{
  "d_mlp": 832,
  "vocab_size": 950,
  "activation": "swiglu",
  "norm_place": "pre",
  "tie_embeddings": false,
  "optimizer": "adam_variant",
  "beta1": 0.9,
  "grad_clip": 2.0,
  "decay_fraction": 0.826,
  "decay_shape": "sqrt",
  "batch_tokens": 65536,
  "doc_mask": true,
  "steps": 9745
}
MLP neurons of a small language model. Each row is named by its layer, matrix (down: output weights) and neuron, and shows model dimensions 128-223. Each number is 128 + 24 x the weight over its row's rms, rounded and kept within 0 to 255. Numbers have three digits each. A neuron's up and down rows have the sign that makes its largest values positive.
A block is one neuron, or neurons of one layer that tend to fire together. After each block is what it responds to, as a language model described it from the Wikipedia text at the highest values.

L8.down539:122131151124150116149123086096095097163113055144098158166117151113155103173116187147135127114105135169155156081129117139152106142140119123145140143152095146134152135115118124145142167132139100158101179117158136160170110161135121136138123130136136123104130145092122142138147127124105126165
L8.down551:155142114107138100155151099101121143158122173145077135092144106139111133124103146155104143089116163112081115128099108095113126147136097109153116144131118143097115136126154132099100118129150096152138118138108145122131130147141128118097122121150097145155140149173127150136152121108054127152
Subject pronoun "he"

L7.down27:136148075089141164092147139131121070126082159138152086140096167098138156099122113110107126124135131112072150121113142148128072125066163124143138116104111125126105067147130139129104125116097135138123149123128152136124117158146131137075102133140119157126137135127091130083146125123113101101
L7.down142:116166076113185132140133120105116118121130124155131136153108125108142158135128161103128094102141146124128107169107147150127166133117099108116149129149146115138175094152157159132150092115140173137123141134182153133128104171132157112169144126098134125099120188146148124108118108139104093100
L7.down309:168106151112140136153133137150124132139124133127157139126157128154118140099140117154140117106148112118128172159158138130154153131120103137155076141124135155116156125118136100099096119119088128146116169150145146119101108131099029175140107102103128140107170125129125098112139113141082087115
L7.down391:173163145057147083141106082128122139151164134103158119113113179123109119124112150145131175143105110078144160133090111101134146129137142115113097086149138120090109099136153137106141126097090138135110142148124147118144081101121098136143108116104107113127145089121113122117139130059133112106
L7.down458:118119140162169187141123119095148087173158135096121108122121103140111186100151169122141116133146079120150123134137088122127165129139164105090134124126112159116116133152130106124129166155143145095154119122169156132136180113158102168119154132164092102092150113164098116139123128125115134105
L7.down641:106127112073132141107129144118143136135166131120153094127165092107079094125119139132159108144110112114120131115120124156114120100111147152067104097145155090135076092132108164149102111101090117130112136119129071123127132130154171121106139110165109122098147126138113106159147121143194120140
L7.down788:132097115092095107135119079144108126108145147092110118143143096111099142120124146100155121107144147104125120146103149154091085125078146127099140136113086133074116136153099104164113098158137104133135137133158117146162126147143139156109152122113130101107118116104147133089161132121110119185
L7.down811:109147099144137106133137134141136167137154128148132134138146114140119128115143148095135125182062127119086098095084128115139125104150159107121100126142136153102111111120128116120101089106149150095143086156137110112086158123081143112129110124102163140120166145118124129118149140130138103085
Mid-word ou and apostrophes

L7.down2:125055172160120121133153151112165114121150109173176176084157129145106126126129085092103154161131160131112143134097130156099110128125148108141142162131137142146182125118107134133111074083131130144165128163149140129102100094141163132154115147118106123113182137137105152094126155148112136153
L7.down33:132140125133133134124138131192153146104146130070104153122121137107118153105127115122116093137080115113096122115113128118153088132118139121139107112109134118127117086128118112199114138141106127170112100122161131104097165130199110155120144151163121155098082117146154134153121129082145159154
L7.down87:147125130079094122113091124135153111119124125090115115098100100156099157126108110103117082118145064145130136148150144114159152115111115130133055104152154137099133128114136150149103134117128156105156120136130108119157147117153090162120116152093148113131122105105084189170128124149145132162
L7.down120:108150102184159135135157134068087130114107111164150057111105152151110114134125175125106137140135155117122130081166161121096102128142129128193137113114131146192155156103166149091125105137128127106101138161152114141141134132130106147110127093115083098143118128144128131160136131152117120147
L7.down122:138138130124173138107105135090191120177130129111067121139156131154109100123130118127077119121110133073112136093150115146111164090138113105115142129122094152098174115105119147103153138116086121126140144101135117084122137165113076118152118117136130117152140084111163116112146122149150124107
L7.down168:142157139096160127148127123140138154173132154170164131127119123131112140130134129067134104149160159110119144142142131162159145124123129121120150142110142145082095131105173130125112120114131121173180132150108154166122149111094069127131120106126126106154133104136141127127076127141159135135
L7.down416:159157090122091117127117114138123116123157129087121127157116132135123175179088148105156184100115125099159106133133166097143151129145144096132109155112104129159114109117132114164104111130121100122125124145110154140117098102120085099130176119108092106141104134135121153132106169121129140081
L7.down424:104166129105096151081172155147103140091153137111141081159135125126133103113096108168114091109084143117113141113166133086136121150114128135116122130113149100167089101124147140097131111162105092149156096126123089176102125139140110133139147159095148118097174146176135117150139160144120123136
Mid-word vowel-consonant fragments

L10.down69:137107145172189108096148102118118082145126166128063101156140108140119134126152098099116137134088094117131125137115159125096141115151133160111159147144081164114141167117120137132102171135132133116133107117154108139119168130143042134134135108176146135095167090134145118089107123084155156152
L10.down271:155129110145114075101108124124131132122117125171111135115121148130124147136107148141107095140112157176155096143153148099139138101090119134092155166152127125106146135108108139135106129124143092126149135092090106120137167194137150086174129132140155111129135121175106115071085131121119110143
L10.down431:151137101145135141127198109111145137109107102141123113135095150105124150126096094128153128123127136137144114157147147104134111103118126108128129094155169144161161181122112128161134113116074124146159132159087113104124112168134132133159144084139118132123153145153114132137115170109112138134
L10.down448:089142121121114118126151137130125112135094100145131164098121128119120124141148128124131145087124114129137130136109121156149150154161116131112115138101099187106168128107173118124133145122122125135110129137135133153124066127169157152151077129125091112115097142151155119159148125111120173124
Mid-word fragment tokens

L10.down72:117100105162133096114137129124126112128133126144142178127118129120093107116147122144124127124110156147076135140094131114149072138101127102116136112118128129098185117136106114086132137119103120162148141076155118071155164118092132136133166125145141151125130139102123143156174142126140111109
L10.down166:105120143133152067151123166163137130121144149119129109134090170153102168104120104112106133137121112139119174085120072155117149116136083151157114151119148114162134092151118113114128113142124147113146100130094086074129114126148073159120142148188160148121146093157139117172074138103135141160
L10.down231:122112126122116153113142103176118175109099070126135102101111146134113133089159138156163085142106145169129153108118139111152088125087141147077134104111120131159088164144151129121171140123161122111155069134100184143173137126137121137156130130128094133152116105122115177109134112120143132132
L10.down667:098118147093120117129119120149167116123099166145142121130121079117113151126136081151126117139121121155147087131157130143123142152077090119086114113125121111149189119150154118137120116122125115103125163124115111121152122130135162158100101131092168108156150128121133118114134158142114166081
Split he/she pronouns

L8.down48:099130127130109123125175132102108097151148141146092150168119065160118110129103131140129100144110098150114127091128155148109114107145151105175132113091108185131149139110108143122151132120144142120110133149091111117163121103119128157134138084115086132169174129138156126149147133121084118145
L8.down675:106158150121118092109127142119130119148116117115178156119112092101150134089127092110178128149120135107097138161143103160066181154168149087148097130145135153113138128110083137109096119148112134118126105132181183155073152159130212129114168100150136124171143105092105139091125121129130137135
Possessive apostrophe, mid-word pieces

L8.down1:094139173169125085132136147115164129071085143080120123182096106168176145148141129109149137111154137139124135085103131126110121138103153167132150164134115104144124130125113148124131164094134099126144155154153118161120120144115158104116159096159171132134168145105119146156124127139118130120
L8.down113:119123141125144134124131163136144135111122116127146165141128067153152116143122113126126094124148132171107108133139102155115103114116114136153150112163163140159103160092136093146130146079123154116117140129106101101120119104118146140136129110122136135169157144097142120152118110144096119114
Closing quotes, clause ends

L7.down93:117160115093121118129116105099123144141132117142118147083091134082098146167148157121109164137080175132106136136123122144173124070128135138126116128075154104142151121140133123180135158133106151167133154128175112113119146153103123076120109139152167108107147149130106120132125170116097099118
L7.down123:110105093139126129152139149096119093114145173145143173144110126128133179108149095150123121150108153123102123124109143121088109076103113127150154150118117119116099154174134131097130108129120126158109100102106129134111126111122127126155144102155176127118165089103160140129091093124162101135
L7.down218:114125086132135129146098164147098137147197139102105184080084130133135121131139124106113146163099125085104136143101104147169142116147109164132109125117124156127095153116144104202135119147069140126101150112143123126118121151139143119149142154124129144084115128154118110159108095079172137090
L7.down564:067184102118129072140107089150113139142161111113076164101166106146146143134129160088128112127106141152097095152111136136088139136093089144092097097138117132104110164105114113122077109143170084157121128113115125161155129131109139138151098125073161126143107174132135081174113184133127101091
L7.down586:175067134141154143150170133152152101156158114130101168143136096114123109077155109140122131118136127121094119151130118160129150174113135135148121116168181131157165125147156173154148161158148147114111168158088132101142109079091111140084121141163111149103152139111147131127173153107135115146
L7.down610:147132076083178097172131113096120130132134135132098133130174178122117137156082134157142167119106141144153097117148079117162148100150121142143133128110184139132109134090142141138128113135121122128131109137127120082131086129104134114114181087144083108095143128127121141119141148130104151140
L7.down750:170135137132132145158075101113145123121123092163147109110161143128113126110115122107108091124130121165140093123124104132135103119108135145118131121148151120150160149151152112114178125140144110108107091108129156146108124147133123149112096156149167136105073159127154128125131128132136123133
L7.down826:125134123092140125146093153129161110172125112140145097082099165143101125106109145088106103143133180144140102116120107117144144108128151096137078121108136141138116089169153131147135093127116109100142085109137133069122108127093103120141142139149095150112112109116125078132152130095134066159
Split-word pronoun completions

L10.down205:145139126125161109129116110100109112113114135114084101131126172130168140164127122114128127119099098102117158130128175159118140068122131106132134110120149145198120147125116120134139131116140154091149161113118142130121119166154139139149131121176144105172129176130141095156176119144122112163
L10.down334:109121148128126133175166161151112130166141140155138137129124147155082116115192120134142148115118144100076150113140083164124157089082127116163105103154127160127132120131081104164103101124129129132148105120127089100164127132137185127083144112150140084117099165144137132110137120098116153126
L10.down388:126117125093073141149122107115149124148134149077125106146129125132132174144117142087107150177136133181110100144082139128133136150140127191119117127129141184114117186146164104157109158112139124116155167131143158097137154146136098104160124088083133126098113113126121122137153154106102111103
L10.down429:102123123109065122127112154133112115112167131127123134118121124067101136119126151106168157091115151104128135128079091132095128110130136144146108125136141153157109093116104155143130140110110149131148142114128107083163077128119090108103157144115133123128108148144141111111104118119148094127
Possessive apostrophe

L10.down15:113143109093114165099131147120193146083158133114123147169138124114155113143129102134136127128107159167150132095143108149108119086152121104131125134163130101132140110128130065132110111129124114154122115125139174159142099162120124157116168137127173072132137122160102153137108163141143118130
L10.down170:152134114152095115114156130119123130115147158119100120099112101131124130118128119122104125125110118094103159177105111138124113104134110127108094078095115124164159114095173120134116137129046082125068139137132120117060111129106088141104137066119122117120149149087132095173126095172148080084
L10.down238:100149183136147154106128088139123106098132115115128106080130129122156109167088191109106118124091106154104108132152169098081105129180106158138169127118129132158140106133154120126090128136124125143158133097165128110130118114146130104115136141113145154129133163065089115133137136158120141145
L10.down399:101155105154188119115134124138133097129123142148118090087123142125153114139139126130168133158129120114142087114140157121104168108108114130129147162122122161120139143149130139096136142095096193121105112167138165104094136175137131170150169088097136131106139128143139102138145102138144092134
Mid-word letter pieces

L7.down23:146144136126087148133072171105101113131090146146139126142101124121111126077119177097121114142115129111125135103125146134070148156128131129107143102131146133153168135078113135112106127122138124120165161105116132097074155129115145128200163133107117100126129136110120136181140128135110116104
L7.down44:136152137159138137137147118136136137122188122132144116131124088118156134166161122148121139127121180148108169104149127127102111168160124091108134142111153143102188110139114108136130091122141127132121121116146159140135107111122171156120142116118146128159057096089149138140110158142148202100
L7.down145:121109105115121128119132105117118127139181143141119105117081107144150095127152123162134101145145138122130093129119137169159165069124125130148106138129141140143069111145110090169133149095100125124092114120102159095120121157092132122152163136118102113113125127121136064130097090135132136132
L7.down265:153116111183144107099137092163135140102108036141168132122117121113138182108151113084091169143106130132140133145148133159138108157111093139126112157158150068097107118123098113110118144108123115159155121149145101155128151152099116142129108152125130147127135122115130108110098132158136153142
L7.down266:085097113127134185150153090142140124153116138073101171161134129133093101131108098130126143117115111149131158133102150150162102080109113140130100104109121116103143150122123105161100083165090108157133142141119128107131114111147139192135111162104097105121171119091098100145102123124141110145
L7.down622:148109108123129169124091130105124124093118166158122157128154140141141098171122163118096092120130133083161142107169118103156080150122133117123195106082148126132073152121166173085187131129094136109126134153104114139109133161167057130146098153154167176126130106138138153154154141116159132142
L7.down704:120112107119136136130101158103160119134140123122144119170099144151145162165134142151129126133106161167110178167116138121103125107161114105108115109133103103139082092154135118141140144173149153133088110084148134088118147133130119148092129117151126088111119084109135117099128155159167144155
L7.down739:071138185149178109138157128155116114103159117154096145167111155101151106085142077102123101100078124135122106124145118151123119132164121166131120149124086168132052135107107118140130115138139160140172105103097144121120138130074140137133077155129145144129143147123136164148100122107137127125
Mid-word continuation pieces

L7.down196:099133107161172146089121144154117138126136137156164125132130153133134155077119117105179173185117146137106159120135134181107153142157132067113130154119132171140194129132091133120126117148115137120161137125147165107134109129096174149180147115097161095128142101110119146133160115171166116122
L7.down252:092138138139116114143161122118167158147133121100123128074142146147132114140153120105110090107143134124147124109141136119139095106126124157099116110111146066171106129078105127159125100125119147134144136167173111090110108098136127156108119171134100151123188164123129114115150154135175091163
L7.down339:118112145133161135137103106135164110137135135088136130121131103143157095093078146148133120123157108127135124131149085143121141148097134159102121117103129116127103088134126134103118137119144148124133128164179176100058128161137178149130139114114098114139139128134092176131114113133102133139
L7.down488:122127111141122096097071142114104134117122106140121173088123098111106057115173131100122133100099075125087124113093111105155139103121120099129121123106143122076149148144118107173103144059130119056168094129114114086126142113178200117086127160130138165099125132102109140197111126127139128131
L7.down592:115139072123118118108145081108139138111134118113133155123129115154143166141123122119130128127151163134107112120104104099111106121118091124139127134067118160118129112145150122124130109130120146138114105085151122120126171130119126171132122113091099142148114147151082140124138113177105150141
L7.down695:161120130111129136151097121102118116140144112131109122125160156131129146128133133123126156141126141137139127211137118136132120170146164121141166148150120120139101062127118139164111093119102146123161117139153115145126148124121112073099153105132111133149086129125117141131120108124126107125
L7.down804:146109112130131140107135142089129107123150102118138115125113152146126120123128108121093113142161113087127133116101122086092169121103114140127131102141114148112105161107130128153136125143122104075143137145113123134119111130116099133170126132124128142079131159139137127147092138119084109126
L7.down814:131125118104167129145123135112101142134127125135150162117127165133166138119126157113130154091112139094141134109146125142158115119126145140135131162117152149104084166141102143149105137172107099112105083094089124135124131113105062119176132135112084132120118172152118130088090094106124122117
Mid-word continuation pieces

L8.down315:114175132141148133140106145131112105106126158080141133114065098115137150128145097106072100156124119124160156079117079128100145135119056087112098167106132150121100140144145091112192163128136161135129123182140143107123124128125126132098160125119106157124123161132117121133094118113135137129
L8.down557:119142116132066150170129123115126126116136116119138096130111157131123126131201134091120113145118116184089166103115070138126109126143117113103121129114147141160127096121110144166120133103172119141147155106092132170144155123116116149158176128176156137130164149123108111083135122168149117124
Mid-word place-name fragments

L7.down180:138146120056116102131132144182089154112116130131118113130179125130148138159177088191097141138115145134153160092101118119132105168135164132119151124156130152123110118140141117119164087175157142124096110092142122125121119125146143126146154136140143112148122154139103081146101087111110141159
L7.down273:147114147135117126123152113127127133187113117154135179151109132106174177144139116178102167176110156136098143160094106095145080107128143116156122114148156156142146148124112095136130152155120112138096101112143168110063159138153195139117124135099142139153118117115107136159120154138139129122
L7.down290:171130096126134135116134091113105158150163131143161162125111123120131102070135160174102130143164114131138132107141136132130111118125147122104147082117098102176150118142161165188176129134113158158133140106131152103140165099113193111111106132164122110129152175145125137139081111132107148134
L7.down316:167126056113119122101133125131147059100125154139122127156190136159148119104162073130127125115152122135134102165144113157112158104131143095129113155133111137128127147118111120125118124142116139141087155127118163176076095112158186076139116175122154110143137098132153150131115136134098127090
L7.down502:156113137147106142116132123105061119144131124134124107139121086122111140121152114156113123099127151153186129144095128179158120102129134171092139138126172172152154086137119102141106094153135119133113138113094127151103114148135139138126099152127090185112116140125142107121147147126158112125
L7.down653:124159121107087161150130133116100120124126168087100127105123082095131142116138134129133125140151129099098130090158125110135129140117126152114135129109122138114082137178090135114161141128092170108095138113101149163096093123123157105138127161139165144127145137112140092127125128139170095142
L7.down687:108140179143111137160136168147116103105068138134146096104110130134102138115134068119125134122102141127086116084138113136139089141136190145112118095145154108137084139150096155141115090110124122132096116115088137133095112154136120088124116129131153131131115111099135085104110123141109193092
L7.down819:140122097134118097146163132152110133169133110123143150070089126145138114164101142107118162165123091115170185087099137137154143140128126116116127110105114112140106122160098113130116118161158150131135155168136087130118170100112150141133120151155112154107138136141098130133148128130100122089
Mid-word infobox labels

L10.down19:167126149161158132158132129113111156117113144130134125081154121078107164131122142143129159113119125157116115123146157138137108096158120151116127105096125100082065169125113108108114180083126121119129096083127138185132141132153129100113115150156122127125136154101092130095135138135150157133
L10.down41:122123128115145134159151136123144127095158114077140150131117091079126120154094062147115124067121079104132143085114152089142093138104110150148152130120175100071142113119170094142107119116148136135138123124105130179091138127121115143149097157159097131133115095117142177113132144127127116116
L10.down660:137131139125148087114137166160132114121115163120128161126132118153131129118155083152121158095129147073175152132156120139138155140104133098091129133089105155118146146105120129139107122094132152126109098132098116110130134142140151139136103141112151108136148126145134157120136135154125146108
L10.down747:072150103103120088133103123165134150129145095135129171140148160081118117116141137087109147120121119168117124123101100104163117159082114141115118135108124145125166156154135128146103173111171195111154136103162140124076092093136025167066117138135115146151124141154141131093121163125151125160
Mid-word subword pieces

L8.down537:119162104138130152114120115099167116115163133145115174125119146107115120147075111119102126127107168138105137160101122157118103133076099121108125120111116133129123118122137137141111164114089136176176100101155120118090089099108122110151146134127110153122134082110103104108075147141167148114
L8.down764:182107104077117153105136115122183140128153129111160130101103111123123150141112133155116106112147105120123113117097126120143119153161113140126129095172108135127132133142109090133150135146152133145128162121121113181121173090158154155154119118142112153132157120129098122138143110131119132128
Title-closing equals and word middles

L10.down16:120153100159137179133132099142159128116129129108113139100114108128084097106112125136119125106113133115109178113124163132154132172146126092148116125180165102156107107117126138067127120156120141136142086125145135131120147116101121137181117121165143112145102152090127065130071109119150151145
L10.down62:093103140114127152171118133143101143136127149124125108150122143128148143095159149110129101126134120164122146119093134142147098134136147115099128106124118150071129121140130119140090137108107169159131095165090135144109160132104137118129097100131084112095132111094133138119134144142129139122
L10.down430:114138150132101106097072097121135100075111103121129140123153100116093157132149146139138135120092072119125172078134109124142102131113128154114124136115091125106102145137077077099106115150135116137144134129171118112134113104126083147140128093151135098146133160105117169131113149155130151111
L10.down449:110151177097093127125128141102128154106120126084155086090115161125135157150106118153146119117152139185095123144131128074152073149122124169102103117126136162116218108097108134128125144124130137112148111146135088097129130161141149164155158134105111146095138085132135165109122119188117157176
Word-completing fragments

L8.down190:120110105138160142154136128111104169124138138155136115174186145127094112130185133135119162115113115137064143105155119111141151115164135155134114121138137166121058132104083124103113094133098103139140150111162074076140107147102113151134114114139130107173109127133142111140104139088143113141
L8.down756:057150109118133082078101151111148134148151141119173112141100146127135108130120106124134104095101114130118148115141115143139156157106161137129166104117119129137110148150147132106090148122096115096158132131164108174114138119109061090102182125119152118083125134141136126139152118143146135142
Possessive apostrophe and name pieces

L8.down311:158117061148139158155121179165155147133096127081115110091122134157103089143161100135108142116101140167089103104160136137096113123099108180113105122155130126193107104119153117156121094117122122118099155130119109122100147116120150158096129146114126148180144125163129137149169154144133154138
L8.down758:113179110110175170149112173130147085110145136092144119131132128094090127114142070133144098131109128091144116122135116158126106101169122084101110131139149135191108104101153099135125133160149126185121120137118111105161096156119107118141096130126173106161105170161064117115140147152137138107
Word-final subword completions

L8.down579:154114118095105133126091090140119124137098135127174135116180064140124148151108176152134077135125069106136116179099122124087156105141129136077133150129146100151134124167174131152139131140077114107101112150089117144109127157198096153114182139155085145114132136091131125163134157106145130133
L8.down788:110105117103117144121086099157140099121158121136121163144150146155156129114118099094124111109100106150107151135152144143102120118150100187094131144144066118118197133168127149132116117138147113143121178163115152129111142145147181108141109153161147084169168103135097151131136123134125093149
Mid-word subword fragments

L7.down49:091105111128161092129176138131144146119151120133083131143153155137149116134160066146115127160124102144151094105130126135189125160123089142142155094141177116119133136084158129126149161090136122095129136169095166124113111138119207145128121127085142125133145104148111114150115131114132128087
L7.down153:118098087125140176141128149157109132136088158102143149104119147123130151093139167119092092146160129145141119133114111133139180163111111139108149092122119139141099147128155124141105090132164141144109129109090122104116107148103153092129114094121121166085121120126140119117151117103132106090
L7.down539:141119118133129148161129097144117109158109155136137094126144137069143137118134105120083140114134102156142135183137157118098153145103117151128154118081182115108180111131122102125145132148153157111154127100112102103145144146154185113124077101114114137103094132114103105153158113092131134120
L7.down616:164146163079085120108118113148159106186110151088156066141149083117098150148129139111157119137164064109151112157120149127128129099134088125099125144164126107075129131134132123148170116112162120108127122146102160133128151137163050133134114172102154121111074136149130112101139145160131132095
L7.down647:079148128086153120124106137124110096145139163139133144124125142160112166130119122147117148164124142176127127124153128148145155072158115138133123082100143141135079096102081096086158073130127111080143127125126121102112144147114091133129095102113131141124128158111120141091123162136143129142
L7.down752:153123133139133128081128129107113104122124144174087135111128127115145131119125112150146120102101158159186116093144131166105098146089107185156100137061123169134129132156087103158146132152104116082114120135134127153111106116123100143127130118117103168134103122143157166115140098136132117144
L7.down774:166120152149136137087112072105130158128155116168168125141124089148143138118125160124133085153116087129149151137098144071091116164138075137130122122120119150134134105160108102152094115112149123133111123080101129129153156131167102095154145105095100107124159116121111132163132133135101102110
L7.down795:121151144171095113129128182133135120108095141154104145111086095092127102103136139135159139140124115128147123122107157089111148134127134120119109205155100143095140150107118135127162114131127148127114120147147160180113092095135164117157178138146133089120122147120138153094165126150107146137
Article title closer

L7.down16:117124119126136100096113121125122094100166090110138127152106102148108084134137162106061104097133141104116126106116154158134177135157103177138132169137137128157148120138094129117126150159101132095120134141090102152124132151135063081140085107139160130089117144149110117132125120101116123114
L7.down75:119100112151093150128151112122068121112121141099163144109168093156154147154144124146143134118143108155138182123120142090131129153143126132110120107117157139140091142147117093108104119144103106130158147143109130162151132156121129116156151151121181101132133112115121148127185124088085136166
L7.down149:117108107088103104139133102153147121172103121179080138134141133104132107152130125110103112103105141125144148164142128166103085145079148127095145136100137100139095121084134131135118162158134163144086158127177154125137085138084179116155141136095135126103141150137116133108156129104104143111
L7.down188:125091115106123138139149121119138160143126160131149103147146142122089085116168102105111166154092120147088145201100178129090148154125083124114065138126135115130148138118140114144115136155123125120126139094162131146114098109144151113115090110120113105093082122148129132109125132122136114125
L7.down411:106149155134088127146106127129138109131118130105124147116147150096117120145122126104136090111155127111141134095119104147111164090171131134122132117115139085112126083135100104151090114130105128135178125127108104105147122125147089116169109162120111127129113127128112098114163105151091096102
L7.down451:155172098139131127149132125114181127095100123103147133118133128127090124104100160203083128123115122098123151057102094107116118126121150156142187082110108131106163133125178126141123109159141154132133150134081171120128153111148115124154097106115130133106086106127127150153153115124172158094
L7.down700:137167126079140122138157125145125140153153108104108122139111103088124104161157098113143173131109123071083142128124114140132128155156134119136072126129155162136106168122090162134126119118132157132147146163159105129143124092179180136122122091128107124128094118098093115136120101079130126161
L7.down760:132148121126150152150140084140162159140128182130103128113175102151142151117124114135117121128110158175138129130108181126126158168089166156162074106098146118103120114127145135095131138114107143174148096067127112104133127128157091136099138137167153107180131126075142103175106152107127122142
Possessive apostrophes, closing quotes

L7.down106:092120130135135125139147169107113173099139135169130152122161163090115108152048160146107145140143127114144119082104085071101080168160094131108133104149111176148076128119184133121132111160152144105124157160120103122132126147102156113103114096113142148124140103088139122097139137133151115148
L7.down301:147121167136119125160144113129109165130115122104098128109125110145132107069117093144112126133115117136173139171093121121082112120131130174158130144152107123133192132133076130125107129102135129116163164115162145129109148148145195144103127096130140073139148142108152107121147111116122127136
L7.down344:105123101148040176114136117099133118146156117102129101131142092214156117145134157148103123136100136129126127129146153176105131144110107126121141136121085147137103155119118170128140083129114102111137099154100113147126143147102130123113193102131090125103151152122146128169132107136090117138
L7.down383:129128106137113153152134177120155143133150110132135152115132106147189080114127130085120107107157126141141096177088066144145127140142118130124163083101152144144158116158092085166125122098102141126112113120133102106107094095100195137113128122131159148152146117093140189131150142111155140110
L7.down493:091129129126147109132105151110151128134126114114170149128140108167138126130123154145136114123144133117121123120147103146122152134154132168126139091114151146147111113163100156145165116156123172190126072087143100086122122145115045111144125155119114111085118125108093092151133121125139143137
L7.down605:172167144129141124156134122106138132119135121141126166165132121085103125128141126155128158127174125163131130106146132119142103132140099122151124111151151130158129125140138103133144146108112159158140134156122115148157091127130186139135145112124148127128132139114138131097128110103168092088
L7.down822:124118118109133153124153142138190089140140134130150184117108084139147135131120115115115073110157112166117114130141094143134124145137106174166152097142169126163178141129134097151133071089136133125163143121132105119097128119137198156127127113091102152141103135112147140112112116117140104138
L7.down829:104099110112115160177180114110151090128132144139119144117102121163130140100131107106118120153162072119112124096114164182135129116146119107186134084129141144077109114129121142131122100102115133148156133110137101167135085160102100165142155148134154170113139085098153090133102114089089123095
Clause boundaries and "however"

L8.down324:118073128114146144144144149111114132130168120129083109163166178116081130121152152113125133178103116089113102128133078083133147107106119157116167094100126131143105117118136171126105155106155107097119141146155101129171116152154069090118147112123132124145124093110104080132077152131112089130
L8.down819:123115114100124125143096109114171123152147105109140096113108140165107132127108129125105100101135125152179125131151153186165100090129152158150120129157149165111133093159169147097103156125126110147151127138137198135091131143156127126126139126130132168108122160149106128122089124119138125161
Mid-word subword pieces